From a checkpoint of a small transformer trained on Wikipedia: 4 heads of 64.
MLP neurons of a small language model. Each row is named by its layer, matrix (gate and up: input weights; down: output weights) and neuron, and shows model dimensions 192-255. Each number is 128 + 24 x the weight over its row's rms, rounded and kept within 0 to 255. A neuron's up and down rows have the sign that makes its largest values positive.
After each neuron's rows, "fires before" lists the tokens most often just after its 100 highest values on Wikipedia text that the model never trained on.

L3.gate497 [164  66 137 134 102  73 139 135 135 112 128 144 135 131 142 180 106 162 161 101 142 130 114 118 125 151 148 105 168 107 106  66 147 101  92 120 145 140 102 129 102 138 109 128 135 127 127 134 128 115 174 146 132 139 147 123 114 134 161 133  90 127 109  93]
L3.up497 [177  83 110 138  96  93 120 117 119 169 112 109 122 130 151 135  84 128 150 113 152 132 118 143 127 132  87 122 144 134 100  65 130 117 118 120 148 145 141 140 111 149 173 193 124 123 148 100 139 135 160 138 174 130 153  86 119 151 145 116 110 145 140 129]
L3.down497 [119 164  69 132 114  72  98 138 143 101 151 105 115 134 158 134 110 148 137 100 126  81 134 181 120 112 116 116 145 173  87  95 130 163 128 144  71 105 147 143 157 100 142 152 123 119 148 159 121 122 121 153 112 150 146 135 115  82  84 127 129 157 107 118]
fires before: "un", "o", "an", ".", "u", "e"

L3.gate638 [ 93 127 162 120 137 149 145 135 119 128 182 111 125 107 146 106 110  98 124 104 103 117 150 109  80 125 178 113 153 135 121 146 129 114 109 114 103 128 124 106 120 160  98 109 146 133 171 121 142 156 121 140 108 108 111 135 106  98 138 139 146 150 148 139]
L3.up638 [150 135 113 133 104  74 149 124  82 142 145 114 114 119 120 131 128 160 138 105 119 125 116  84 119 141 145 106  94 112  95 138 136 127 170 107 135 131 104 109 141 126  69 104 116 115 142 125 157 148  83 129 144  82 119 133 161 105 149 141 142  98 131 163]
L3.down638 [127 119 135 115 128 124 119 129 155  82  59 110 147 132 145 100 104 110 120 151 156 136  99 145  92 116 132 145 123 130  99 146 186 144 118 143 124 129 155 127 128 169 119 144 130 146 164 107 126  92 126 146 160 130 122 154  92 100  89 115 127  86 125 165]
fires before: " ", "n", "y", "ic", "ol"

L3.gate466 [100 119  99  81  90 132 102 108  90 112 115 140 126 119 191 152 166 146 161  91 106 155 107 119 128 134 106 125 132 139 111 102  99 122 112 129 132 144 172  87 136 136  72 158 147 101 109 153 172 169 126 131 135 117  88  64 133 162 134 117 120  93 114 163]
L3.up466 [ 96 137 128 137  95 133 131 122 155 116 101 127 115 151 152 134 144 160 129  95 158 166 145 143  90 166 118 116 111 152 144  81 124 139  94 126 112 134 145 121 145 177 141 131 150  95 147 101  87 137 154 169 143 106 166  96 155 163 143 163 128 115 176 124]
L3.down466 [ 89 104 151 164 148 109  98 134 141 106 160 160 111 106 121 120 128 126 107 108  99 133 117 130 150 119  95 118 165 136  84 113 154 118 133  94 126 138 133 130 121 147 149 144 143 163 133 113 109 113 121 147 105 112 179 170  84 165 110 142 151 105 172 123]
fires before: "ed", "e", "ing", "s", "el", "in"

L3.gate25 [117 142 145  97 125 117 124 119 110 114 187 159 134 149 145 129 144 122 133  73 132 146 121 112 119 147 164 116 124 138  82  78 113 144 125 126 149 108  73 142 121 141 141 113 144 111 112 170 143 117 129 147 108 130 112 116 110 157 159 115 110 116 123 134]
L3.up25 [160 175 118 113 160 122 139 117 107  99 142 162 158  99 167 123 141 127 138 120 109 142 120 117 109  92 135 114 148 122 103 124 109 125 155 140 101  90 130 113 205 118 127 108 133 140  99 136 122 107 134 141 132 106 143 109  96 165 169 113 117 139 128 114]
L3.down25 [160 129 162 149  80 145 134 167 127 125 130 101 129 100 127 135 150 152 143 118 115 138  99 147 163 156 116 145 128 143  93 136  88 121 125 109 143 137 107 181 106 106 160 138 167 139 129 126 122 108 115 121 134  85 152  62 141 128 131 139 159 124  80 117]
fires before: "e", "er", "em", "a", "ed"

L3.gate286 [149 106 140 119 107 155 109 105 123 102 103 141 120 145 134 149 116 117 119  67 108  69 112 102 136 127 144  88 114  95 163 122 127 126 123 123 132  88 139 106 120 130 145 134 119 122  79 152 134 132 173 145  82 128 140 102 165 157 162 137 116 111 113 130]
L3.up286 [102 112 140 174 118 164 141 101 153 122 125 156 155 124 118 112 153 163 128 114 136 128 158 114 114  84 149 152 111 150 148 140 132  99 190 183 134 153 140 123 105 139 133 118 116 140 158 132 129 105 101  71 141 124 200 132 139 123 134 110 119 127 117  90]
L3.down286 [119 124 131 135 121 111 111  91 114 160 117 146 103 110 151 134 148 149  78 172 109 158 150 149 136 106 164 144 125 124 121 158 106 109  66 126 161 101 100 113 108 138 122 123 111 121 127 153 116 123  96 138 170 118 125 112 104 148 110 149 109  99  81 113]
fires before: "e", "h", "ut", "m", "d", " "

L3.gate476 [119 127 140  94 135 166 102 104 127  99 105 195 136 122 123 158 182 142 141 129 117 134 114 138 146 107 168 114 140 103  94 184 141 113  88 105 140 136 154 121 125 122 162 146 159 148 107  99 117 145 168 117 113 130 165 134 123 145 145 125 143 108 147  95]
L3.up476 [100 130 130 144 127 122 121 136 142 149 114  97  68  73  84 126 162 103 127 124 131 135 113 106 117 107  87 109 147 146  92 150 121  94 123 124 117 124 102 126 116 127 164 125 108 119 171 117 144 151  98 134  97 176 136 176 152  86 105 159 134 136 155 147]
L3.down476 [148 131  91 103 172  77 145 132 143 102 126 141 102 132  94 110  99 126 124 186 145 105 156 145 134 132 125 108 119 122 144 146 140 214 127 141 125  91 183 125 142 111 138 130 126 143 146 101  89  87 142 140 115 153 190 138 104 136 123 159 131 130 126 116]
fires before: "e", "ers", "er", "ing", "a", "y"

L3.gate573 [162 132 123 182 105 137  93 110 147 112 139 123 130 144 130 152 168 138 118 121 119 161  95 110 172 121 164  77 124  85 152 106  95 129 152 131 147 114  87 115 152 125 151 137 124 131 125 181 122 140 153 147 162 155 116 161 147 140 169 126 127 121 111 138]
L3.up573 [144  88 117 150  83 116 118 133 136 117 131 140 134 150 157 108 125  76 134 124 160 166 161 141 142 122 144  95 144  94 110 101  99 159 128 151 119 105 109 133 119  96 123 146 124  95 125 173 121 102 111 141 157 129  78 116 142 121 110 105  94 119  90 132]
L3.down573 [ 74 133 125 156 158 159 150 160 162 163 140  84 115 130 149  79 109 128  77 145 123 123 159 171 137 138 109 132 109 147 122 151 154 156 109 155 142  90 136 197 160 167 113 125 125  82 124  98 133 116 105 178 125 114  70 142 109 104 109 105 120 148 129 135]
fires before: "ed", "b", "end", "or", "ag", "an"

L3.gate564 [140 141 146 120 168 132 107 148 101 159 164 126 130 129 145 118 115 135 151 120  71 118 142 136 140 189  98 133 122 154  66  92 121  97 137 150 162 136 191  84 126 122 116 102 124 138 142 144 115 132 156 158 101 161 101  90 103 124 139  93 114  87 111 147]
L3.up564 [137 147 145 126 154 128 153 133 140 104 137 125 151 167 102 167 156 120 171  94 127 160 134 149  93 154 111 166 127 116 141  96 106 109 135 135 132 151 117 132 125 126 152 118 131 148 108  83  88 167 156 136 117 132 141 114 149 139 153 141 122 121 140 120]
L3.down564 [162 177 110  95 148 114 166 138  70 165 146  91  84 108 149 157 122  93 114 137 116 141 140 145 157 144 120 159 110 123 146 114 102 150 130 129 110 152 117 116 111 137 130 102  87 168 136 170 143 140 116 118 161 160 125 102 133  74 152 134 152 109 129 130]
fires before: "ar", "v", "le", "p", "ac", "it"

L3.gate24 [120 131  96 141 124 156 117 135 133 121 101  94 135 101 138 152 118 110 162 128  96 134  69 122 119  99 178 117 155 127 134 125 154 135 110 118 140 136 113  87 112 116 142 122 129 112 149 123 131 177 193 136 126 117 170 105  82 136 167 101 154 141 132 110]
L3.up24 [137 125 128 122 105 131 160  95 140 100 109 107 137 119  81 132 153  79 174  97 124 148 120  88 141 113  95  82 146  82 146 108  97 142 115 106 131 133  99  97 142 124 110 123 145 144 168 123 152 124 123 113 103 114 122  78  99 125 138 143 103 120 144 118]
L3.down24 [104 110  97 103 112 117 134  96 123 133 130 138 131 111 155 158 114 122 134 154 121 135  98 109  78 137 126 152 132 148  76 129 116 133 123 110 130 136 142 128 121 136 116 142 169 140 145 116 126 102 117 120 155 163 127 169 100 119 122 112 136  89 140 136]
fires before: " ", "er", "A", " D", "es", "ic"

L3.gate115 [166  88 106 130 131 110  84 131 137 116 129 153 160 142  99 139 120 125 135  79  96 140  81 127 135 150 141 140 137 144 128 113 141 128 143 128 160 133 124 124 139 115 141 115 144 137 129 190  97 120 120 104  79 149 139  73 141 172 154 174 160  48 128 110]
L3.up115 [183 148 123 167 144 122 130 148 157  70 132 142 121 102 122 130  94 115 109 127 147 175  87 140 110 161 144 139 107 126 127 109 160 145 126 146 129 141 107  71 118 108 148 124 131 158 133 132 104 108 123 162  98 151 148 121 138 168 141 114 160  71 126  90]
L3.down115 [157 118  96 135 110 140 151 138 103 128 117 135 136 133 106 138 146 156 115 121 101 142 140 111 144 118 106 168 116 155  96 148 129 142 140  97 125 166 107 170 132 142 159 154 171 167 110 139  82 130 129 137 169 121 154  81 118 115 152 130 160 154 102 148]
fires before: "e", "es", "ed", "em", "er", "ar"

L3.gate150 [148 132 114 119 116 158 116 139 142 121  97 142 102 126  98 138 153 153 167 121 128 151 130 124 112 132 159 102 130  79 115 113 137 170 120 129 147 136 129 123  49 148 144 173 152  93 141 134 157 160 122 166 117 154 125 101 118 113 144  85 117 123 107 169]
L3.up150 [147  86 133 143 164 149 184 120 122 137 121 117 105 152 122 136 168 134 109  65 128 153 133 127 106 155 113 144 103 107 139 121 115 135 123 156 115 166 150 144 144 112 128 113 146 130  70  97 170 136 131 158  98 101 151 141 122 134 154  93 118 164 160 123]
L3.down150 [132  90 121 136 145 110  70 126 132 137 137 125 120 128 160 122  91 113 146 133 181 124 142 160 138  87 112 119 131 166 102 121 143 109 176 157 146 163 153 145 134 144 114 102 132 141 151 137  84 125 105 122 191 152 123 151  83 112 130 131 127 110 139 127]
fires before: "o", "or", "u", "ur", "ion"

L3.gate366 [125 145 123 121 122  92 106 163 136 113 183 144 162 116 136 142 111 133 121 109 125 177 148 182 134 140 128 121 136 127  91 125 132 146 149 144 126 130 113 113 126 131 147 132 131 132 133 149  99  99 125 125  97 148 162 106 120 126 127 116 128 122 114 124]
L3.up366 [108 115 127  94 134 124 138 106 133 108 152 203 118 115 158 138 141 123 118 123 113 156 156 158 128 142 104 120 114 111 108  77 118 127 151 137 103 117 118 197 177 121 123 117 138 131 111 158 112 144 119 153 106 108 126 141  62 118  90 131 118 127  92 116]
L3.down366 [130 143 177 161 113 151 124 150 142 140 122  50  94 124  78 135 157 166 147 146  98 135  81 135 133 147 115 156 141 132 130 149 105 135 129  95 125 139 107 128  96 142 113 134 198 171  95 113 137 111 134 112 175 140 145 101 143 108 154 151 158 118  90  83]
fires before: "e", "ue", "es", "o", "a", "ter"

L3.gate507 [138 141 118 119 126 153 162 143 116 127  86 146 168 127 134 158 154  80 165 115 147 135 134 109 124 152 129 124 129 101 103 133 142 175 100 157 124  75  81 124 141 113 145 117 138 109 140  90 134 150 133  86 132 114 125 108 124 119 151 103 126 121 123 102]
L3.up507 [116 132 149 109 134  94 144 139 122 122 166 195 154 121 158 137  76 116 108 137 112 136 172 167 117 120  92 101 173 112  87 123 125 138 116 127 146 129 123 118  96 107  99 162  99 115 114 119  80 143 120 128 149 114 150 130 154 112 123  76 104 119 115 120]
L3.down507 [ 95 107 147 113 139 177 111 152  90 167 105  81 164 119  81 116 166 132 137  99 129  88 140 109 134 123 133  96 142 115 118 120 124  87 101 143 114 157 153  99 126 137 136 127 147 109 139 115 154 161 128 150 166 103 173 132 144 141  95  89 140 121 116  99]
fires before: "es", "ound", "ent", "en", "ac", "un"

L3.gate387 [100 156 140 132 127 157 109 175 127 129 124 119 125 115 159 133 129 129 156 112 122 140 127 136 150 108  80 138 121  92 151 140 144 104 127 156 104 128 138  95 107 112 171 172 138 130 139 156 128 168 144 124 127 109 136 111 144 126 142 120 127  94 112 100]
L3.up387 [135 160 125 163 119 141 110 146 145 152 127 102 128 140 133 102 156 126 108 116 134 101 115  98 137 141  96 143 118 113 119 155 107 164 166 168 106 133 118 153 118 115 185 110 153 158 131 132 145 159 134 101 135 125 116 125 106  99 106 146 138 150 151 132]
L3.down387 [134 113 148 120  73 222 122  98 127 114 133 153 149 143 150 114 112 136  71 155 122 135 121 137 112 121 147 130 114 109 143 179 111 115 128 121  96 143 140 127 135 148 137  92 168 150 142 133 142 126 124 128 131 137 112 103 147 148  96 136 145 169 134 131]
fires before: "z", "4", "{", "nd", "n", "E"

L3.gate314 [132 125 130 135 113 124 127  90 122 162 129 104  81 119 142 159 160  77 126 117 153 116  93 138 112 138 114  83 148  63 153  61 114 159 163 169 151  96 119  50 137 108 132 164 118 112 147 117 137 131 120 108 144 168 118 139 128 140 133 113  87 126  94 140]
L3.up314 [ 99 142 154 148 153 128 139 141 157 140 143 140  97 126 103 138  87 155 124 129  98 145 116 154 163 113 193 127 139 103 105 171 106 157  73 125 151 169 143 129  88  94 118 156 151 143 122  79 128 122 150 135 100 120  93 150 148 162 164 132 148 107 148 127]
L3.down314 [ 88 127 120 149 129 118 134 138 163 144 118 136 106 102 174 101 162  80 127 148 125 154 126  94 151 125 128 103 101  93  97 103 115 142 149 117 132 108  91 123 133  93 114 134 111 137 104 104 132 132  84 121 137 133 161 130 127 129 141 155 124 132 126 124]
fires before: "e", "ember", "ed", "or", "el", "ent"

L3.gate686 [136 111 194 130 144  97 144 148 133 126 128 146 167 118 151 135 168 108 159 165  92 146 115  83 160 128 126 141 145 119 113 161  84 148 139 131 156 107 108  98 107 132 126 134 122 113  45 150 135 161 124 110  90 175 124 154  79  90 148 102 124  98 114 102]
L3.up686 [136 113 158 139 131 108 167 103 162 138  80 150 175 108 115  98 104 113 140 104 115 122  86 108 117 122  94 131 126 119 105 113 135 127 118 140 115  88 181  86 114 139 127 112 133 119 111 129 138  98 151  72 127 128 145 119  91 122 163 118 105  83 114 168]
L3.down686 [112 147 108 110 137 129 110 110 176 136 137 102 150 129 124 136 130 135 144 175 113  98 109 127 101 113 145 141 110 160 154 152 125  91 134 107 126 166 128 168 160 108 117 125 124 105 142  80 109 106 141 159 115 103 133 166 152 128  97 125 123 135 131 150]
fires before: " ", "n", "t", "ic"

L3.gate78 [ 98 101 136 138 119 151 115 151 152  87 140  88 112 127 163 112 129 160  97 156 122 194 173 164  96 136 124 106 147 131 124 102 108 110 161 141 148  95 118 129  90 105 116 158 136  83 144 113 130 149 146 159  69 128 182 141 120 141 141 143 134 154 134 147]
L3.up78 [ 77 159 152 125 100  79  80 139 104 135 164  69 115 147 125  98 114 177 134  96 146 118 115 171 146 143 105  96  99 169 106 119 150  93 166  98 110 110 111 107 162 130  85 123 182 142 134 114 134 144  89 136 112 169  66 143 140 122 129 154 116 132 174 120]
L3.down78 [152 173 127 134 137  98 138 129 167 155  80 126 113 101 137 155 127 127 142 215 128 130 171  96 101 149 124 128 112 138 115 123 103 168 149  93  81 123 175 130 127 122 112 120 146 119  98 161 143 166 152 121 108 185 194 163 134 127 105 119 110 106 115 124]
fires before: "e", "ic", "p", "ing"

L3.gate665 [150 137 101  96 129 137 132 133 128 138 140 110 118 137 128 128 130  94 159 112 120  96 129 170 155 146 161 118 148 147 147 131 149 153 141  88 149 112  77 135  80  75 119 132 132 131  88 105 156 167 120 122 119 155 125  96 166 142 132 100 127 120 196 104]
L3.up665 [151 144 122 106 148 128  87 110 153 145 120 142  89 157 122  96 124 139 137 139 121 133 133 115 151 161 116 123 183 139 127 137 146 129 162  87 109 131 151 168  70  89 125 154  98 121 101 133 120 120 134 131 166 137 124 128 135 144 112 117 156 148 158 130]
L3.down665 [123  91 141 144 166 132 141 169 103 101  96 154 156 111 131 119  90 146 114 103 155 169 114 132  98 129 134 138 129 104 147 104 138  89 135 182 107 121 153 135 150 110 116 118  91 131  96 181 114 123 136 102 140 146 147 159  84 105  87 118 114  85 116 104]
fires before: "id", "i", "a", "an", "y", "al"

L3.gate656 [154 101 130 130 163 153 105 151 124 151 103  87 169 112 154 129 132  91 113 109 161  51 120 115 131 138 124  88 127 149 148 128 136 157 144 106 131 117 103  59 154 101 134 136 138 131 112  88 112 189 141 124  91 107 125  68  93 143 150 140 133 122 125  96]
L3.up656 [184 107 132 140 172 137 121 164 151 118 137 122 138 116 178 119 142 127 168 153 140 130 130 113 161 118 119 139 160 111 126 118 142 116  95 108 148 123  89 140 139 159 132 136 114 118 123 108 119 131 152 140  92  78 134  82 109 191 124 128 122 142 152 125]
L3.down656 [150 123 165 141 105 117 141 148 122 127 134  86 149 150 115 115 120 132 149 106 113 125 122 153 147 136 157 136 147 136 175 135 138 124  72 118  51 152 148 103 129 141 146 124 117 135 136 105  96 133 126 136 114 156 156  92 125 114 122 137  83 136 127  96]
fires before: "e", "o", "an", "es", "un", "ec"

L3.gate52 [110  99 130 136 128 172 143 165 118  89 116 184 146 103 167 129 126 154 129 114 135 142 114 131 100 140 143  97 164 142 128 103 116 100  99 124 170 150  89 145  94 110 145 148 125 138  97 134 139 117  99 147  92  96 152  80  90 159 161 151  91 136 115 144]
L3.up52 [112 120 152 108 143  83 124 121 151 152 135 151 128 116 114 152  70 162 117 109 146 156 159 125 123 147 147  93 144 124  76 184  92 138 107  82 115  90 164 122 132 130 106  94 155 129  83 144 142 145 127  97 101 117 126 131 113 162 120 146 134 109 130 121]
L3.down52 [109 120 103 168 109 105 121 117  85 148 183 132 165 117 105 122 107 118  99 171 161 111 148 132 147 128 107 139 108 143 111 126 139 157 138 170 158 112 145 148  98 106  92 175 146 117 122 165 155 128  74 105  75 157 148  95 150 120 111 145 185 153 132 138]
fires before: "in", "ent", "en", "y", "or"

L3.gate499 [126 129 163 188 117 155 111 132  62 155 144 108 147 147 123 153 147 115 136 118 109 105  83 115 146 158 136 107 131 119 124  99 137 151 125 112 162  90 103 125 134 142 100 114 179  72  94 146 138 161 132 153 124  95  89  95 161 113 150 136 154 135  96 143]
L3.up499 [147 150 116 135 117 138 121 167  96 107 158 149 176 157 160 118 120 128  98 110 160  92 135 118 134 137 160  84 100 144 144 120 141 119 165 171 148 155 115 125 146  79  87 144  63  89  95 154  99 156 140 145 135 148 124 110 118 109 109 117 114 154 122  87]
L3.down499 [122 118 167 131 176 132 103 116 153 107 138 136 141 102 138  75 140 121 136 159 117 125  89 139 129 109 141 151 113 125 111 160  60 101 115 135  76 126 155 118 104 123 161 152  91 166  84 166 119 110 133 145 107 111 127 121 107 117 137 137 103  94 128 136]
fires before: "h", "e", "t", "her", "if"

L3.gate79 [164  84 162 182 124 118 131 162 149 130 144 150 134 129 155 122 112  64 118 123 110 101 138 107 121  98 113 128 135 148 133 155 135 128  96 158 143 129 119 131 174 162 164 139 164 128 112 113 124 112 152 128 128 112 186 122 127 155 149 111 148 119 129 160]
L3.up79 [135 137 170 150  75 120 108 139 156 121  94 128 128 154 127 145 103 108 117 134 118 108 115 122 138 134 146 150 118 124 132 120 146 106  90 149 101 129 115 138 177 150 132 139 149  97 100 114 138 122 155 116 143  92 165 138 149 149 103 149 157 119 108 136]
L3.down79 [141 136 106 108 152 136 143 166 114 114 170 141  78 102 130 143 161 169 155 127 155 105 126 120  93 127 122 148 152 144 173 136 126 128 165 102 155 148 143  62 139 152  97 123 100 127 110 103 105 126  97 106 185 104 101 128 161 158 116 137 126 122 151 127]
fires before: "s", "th", "ld", "gh", "t"

L3.gate511 [104 123 137 124 104 146 120 167 101 122 147  90 155 154 144 144 162 142 145 104 120  99 157 107 127 180 150 100 145  83 116 105 124 103 136  98 134 128 149  89 128 139 128  97 155 112 115 180 151  97 145 112 137 151 115 129 132  99 169 103  85 107 108 118]
L3.up511 [116 123 144 175 113 128  67 153 131 119 146 142 145 116 132  82 147 136 135 135 152 105 158 152 160 152 156 133 142 152 164 125 121 109 135 116 147 119 129 104 157 151  95 101 148  89 158 130 123  87 103 129 176 134 129 123 130 121 163 150 153 168  94 145]
L3.down511 [153 156 152 128 148  86 105 116 104 156 100 161 121 136 130  68 136 128 139 117  94 148  97 162 137 125 145 113 108 127 126 150 170 126 115 110 120 139 133 132 135 146 112 149 181 159 107 108 102 158  91  94 145  87 108  78 150 179 121 144 186 152 164 101]
fires before: "um", "ar", "ion", "or", "o", "and"

L3.gate699 [139 147 121 132 136 118 103 123 112 147 127 106 162 139 146 136 119 112 134 146 134  84 116 171 123 172 131 118 106 136 132 110 152  98 185  90 185 132 133 153 154 122 102 143 144 121 110 112 135 177 180 132 143 123 129  82  93 136 161 108 111 104 149  63]
L3.up699 [152 109 154 132 153 177 124 111 120  96 117 126 139 111 112  76 119 171 113 128 128 144  85 143 109 163 129 139 127 169 134 149 151 174 156 114 103 130 137 135 141 123 144 172 144 110  82 121 105 131  72 156 116 157 120 130 140 138 175 111 165 107 113 146]
L3.down699 [149 123  68 126 112 117 148 123 125 105 134  94 131 107 131 142 113 137 128 152 116 148 103 184  97 125 147 109 122 196  87 115 129 117 126 117 181 101 138 104 151 154 142 132 146 116 139 118 137 103 121 143 137 140 132 107 119 144 132 124 179 108 155 112]
fires before: "ic", "y", "or", "e", "f"

L3.gate198 [147 123 132 149  75 153 130 130 136 138 139 132 112 117  89 188 160 143 131 109 109 126 133 144  88 156 101 106 172 100 115 115 183 137 118 104 116 117 129 140 101  94 161 149 129 145 131 138 183 168 137 130 110  80 153  91 145 161 149 134 158 107 168 118]
L3.up198 [150 111 102 123 126 127 137 148  95 159 138 144 112 151 116 125 115 103 153 155 114 121 128 182 146 170 114 132 115 126 151 115 158 105 112 151 176  82 149 100 149 107 119 118 155 130 104 170 153 142 160 123 161 117 114 101 144 148 120 119 141 104 145 129]
L3.down198 [ 74 113 152 126 121 127 102 106 148 165 130 155 125  93 108 151 131 150 125 111 122 123  48 173 103 177 120 161 133 137 121 121 145 106  93 119 116 125  93 127 119  74 143 143 157 109 132 112 156 170 131 100 130  99 138 117 125 121 176 156 141 159 165 130]
fires before: "is", "re", "an", "r", "in", "ir"

L3.gate702 [111  90 123 100 157 115 127 143  99 112  75 155 157 139  95 126 151 119 100 165 134 161 106 108 117 147  95  99 133 137 141 172 102 137 109  92 139 147 151 129 148  92 136 135 175  96 163 137 156 121 129  94  92 135 134 133 146 150 170  98 155 127 128 139]
L3.up702 [134  97 144 129 152 112 152 108  59 131 120 118 125 119 133 120 151 127 147 121 107 161 106 121 114 143  97 104 141  95 153 161 110 118 120  94 120 130 157 135 141 113 145 144 144 109 157 162 209 157 132 121  80 124 130  98 139 149 143 138 109 160  99 146]
L3.down702 [112 126 144 179 101 123  89 106 133 131 105 109 102 164 112 129 112  83 122 146 103 102 119 131 121 137 100 133 113 160 177 108 139 118  80 135  96 136 131 133 161 155 104 116 162  80 151 145 140 107 141 117 119 144 102 143  86 143 118 131 102 147 124 112]
fires before: "ear", "or", "ou", "oun", "es", "a"

L3.gate639 [103 134 133 143 128  94 138 130 104 103 165 154 139 121 114 115 140 139 149 121 121  99 173 111 109 162 102  97 105 114 124 135 121 153 159 119 167 127  94 115 136 167 101  98 119 100 137 102 115 158  98 162 144 102 143  92  83 128 168 122 197 152 115 104]
L3.up639 [138 152 114 144 155 125 143 153 129 133 123 130 138 130 115 109 127 107 112 112 146  86 145 106 149 146 165 121 122 139 133 124 139 121 118 132 132 125  88 172 164 117  97 105 104  79 158 113 115 131 124 120 156 125 173 148  54 135 110 133 156 127 170 148]
L3.down639 [118 140 143  95 113 127 158 105 106  84 140 125 106  93 107 125 151 112 131 141 127 144  89 117 109 123 135 161 105 137 173 160 131 120 111  79 136 146 124  75  99 137 107 131 141 104 138 102 122 145 132 167 106 118  64 125  89 160 140 179 124  87 153 111]
fires before: "s", "gh", "t", "p", "th", "ld"

L3.gate602 [104 111 112 168 141  97 129 144 130 132  97 158  97 152 130 104 133 122 153  91  42 194 121 146 137 126 123 103 143  90 107 130 103 108  96 135 139 136 124 131 123 116 105 109 146 153 141  92  96 134 134 112 128 124 143 130 114 138 144 149 146 127 168 128]
L3.up602 [153  75 174 105 140 133 117 119 104 129 137 114 128 111 158 122  82 107 136 113 143 140 131 104 132 125 134 107 144 123 130 159  93 137 164 150  99 121 108 128 123 105 141 135  99 129 141 114 130 135  97 143 151 124 124 150 165 144 145 136 143 139 173 151]
L3.down602 [125 115 146 118 104  92  88 154 116 145 134 119  97 102 128 160 134 154 123 144 150 122 113 125 143 129 125 140 137 179 126 158 153 142  94 108 135 175 151 132 141 132 122 114 130  97 155 115  96 138 121 121 161 174  93 105 143 141  78 165 135 146 118 107]
fires before: "l", "le", "el", "or", "a", "b"

L3.gate56 [120 169  97 117 158 119 132 146  76 108 136 123 139 117 133 112 158 139 131 125 145 141 131 112  99 122 139  84 149 113  93 121 138 109 142  93 140 100 157 120 162 159 176 138 116 125 107 116 103 155 168  90  97 155  95 124  97 105 149 163 145 144 120 141]
L3.up56 [139  79 146 122 138 128  62  99  99  88  85 105 128 186 150 107 102 152 127 151  95 100 121 111 124 155 133  79 140 160 132 120  77 116 135  66 133 134  94 145 139 154 109  97 134 131 102 172 140 116 165 106 155 109 127 126 116 130 147 145 100 107 119  96]
L3.down56 [129 122 122 174 136 121 127 155 129 122 127 113  86 124 124 126 131 134 106 160 126 165 145  87 128  86 158 108 103 137 122 169  94 123 141 123 143 128 153  81 143 165 105 170 177 128 104 134 141 134  79 110 196 141 165 131 138 111 101 135 122 145 115 175]
fires before: "e", "in", "ish", "or", "d"

L3.gate601 [161 144 137  95 122 156 141 142 138 131 121 109 174 130 153 111 137 110 140 154 100 132 121  97 143 157 103 118 155 149 180 150 128 128 151 131 127  86  97 150 140 137 132 153 169 151 115 111 157 102 180  57  84 108 113 101 113 152 139 119  87  92 102 123]
L3.up601 [143 100 162 150 161 120 145 125 158 119 101 126 162 130 125  98 125  88 125 139 136 144 133  85 124 125 150 129 122 111 102 182  61 136 129 132 111 136 162 141 136 101 152 139 154  96 129  85  92 105 166 113 106  77 150 124 114 123 146 127 128 117  96 114]
L3.down601 [130 111 118 110 116 121 149  82 147  90 108 131  98 112 138 131 136 122 126 167 141 126  99 181  99 168 132 109 136  73 123 163 116 187 145 151  67 122 201 192 114 150 142 127 106 106 111 142 110 120 104 158 159 111 111 128 127  99 121  72 140 112 109 117]
fires before: "n", "y", "ist", "ic", "r", "an"

L3.gate560 [159  79 138 134  95 164 132 112 136 110 125 193 109 120 143 162 125 142 146 131 129 161 154 142 109 155 118  83  89 116 124 132 128 140 146 151 142 130 111  90 101 126  94 141 121 103 135 109 105 132 133 154 153 103 125 128 153 120 157 122 147 132 113  94]
L3.up560 [126  93  76 125 130 123  87 106  94 174 116 110 122 119 140 151 126  91 115 122 114 105 137 114 171 141  84  88 133 124 157 114 155 141 128 120 116 140 142 171 130 149 111 156 118 169 160 108 139 114 114 108 144 140 119 112 120 137 114 130 127 118 159  87]
L3.down560 [105 109 102 136 136  98 138 130 113 100  96 124 148 143  97 109  97  96 131 103 115  68 102 133 149 126 111 171 141 169 170 102 103 117 101 119 186 154 154  80 151 122 106 115 123 112 141 149  85 164 138 157 131  92 149 126 144 104 111 140  87 157 133 128]
fires before: "k", "ld", "it", "y", "s", "i"

L3.gate328 [189 118 141 125  96 119 114 148 105 152 127 158 152  86 143 146 116 150 165 160 157 133 157 119 137 152  97 106 110  96 132 141 150 118 148 121 152 162 128 127 145 134 129  89 177 107  89 161 161 157 103 113 141 139  90 111 148 110 147 160 151 151 108 125]
L3.up328 [156 123 150 126 145 138 143 169 109 100 117 137 139 125 133 140 171 142 158 115 165 106 153 140 153 141 127 128  96 137 115 137 116 130 136 109 110 130 127 153  71 138 146 129 122 147 150 126 124 156 132 133 120 165 192  93 147 111 128 136 151  88 135  96]
L3.down328 [137 130 161 132 156 130 133 123 116 105 148 127 158  82 116 121 118 114 150  96 148 138 125 153 140 116 120 129 159 145  98 135 116 115 130  98 122 143 143 144 126 110 113  90 100 124  85 144 158 119 169 143 142 112  64 171 140 117 133  66 144 133  75 148]
fires before: "or", "m", "le", " A", "ar", " S"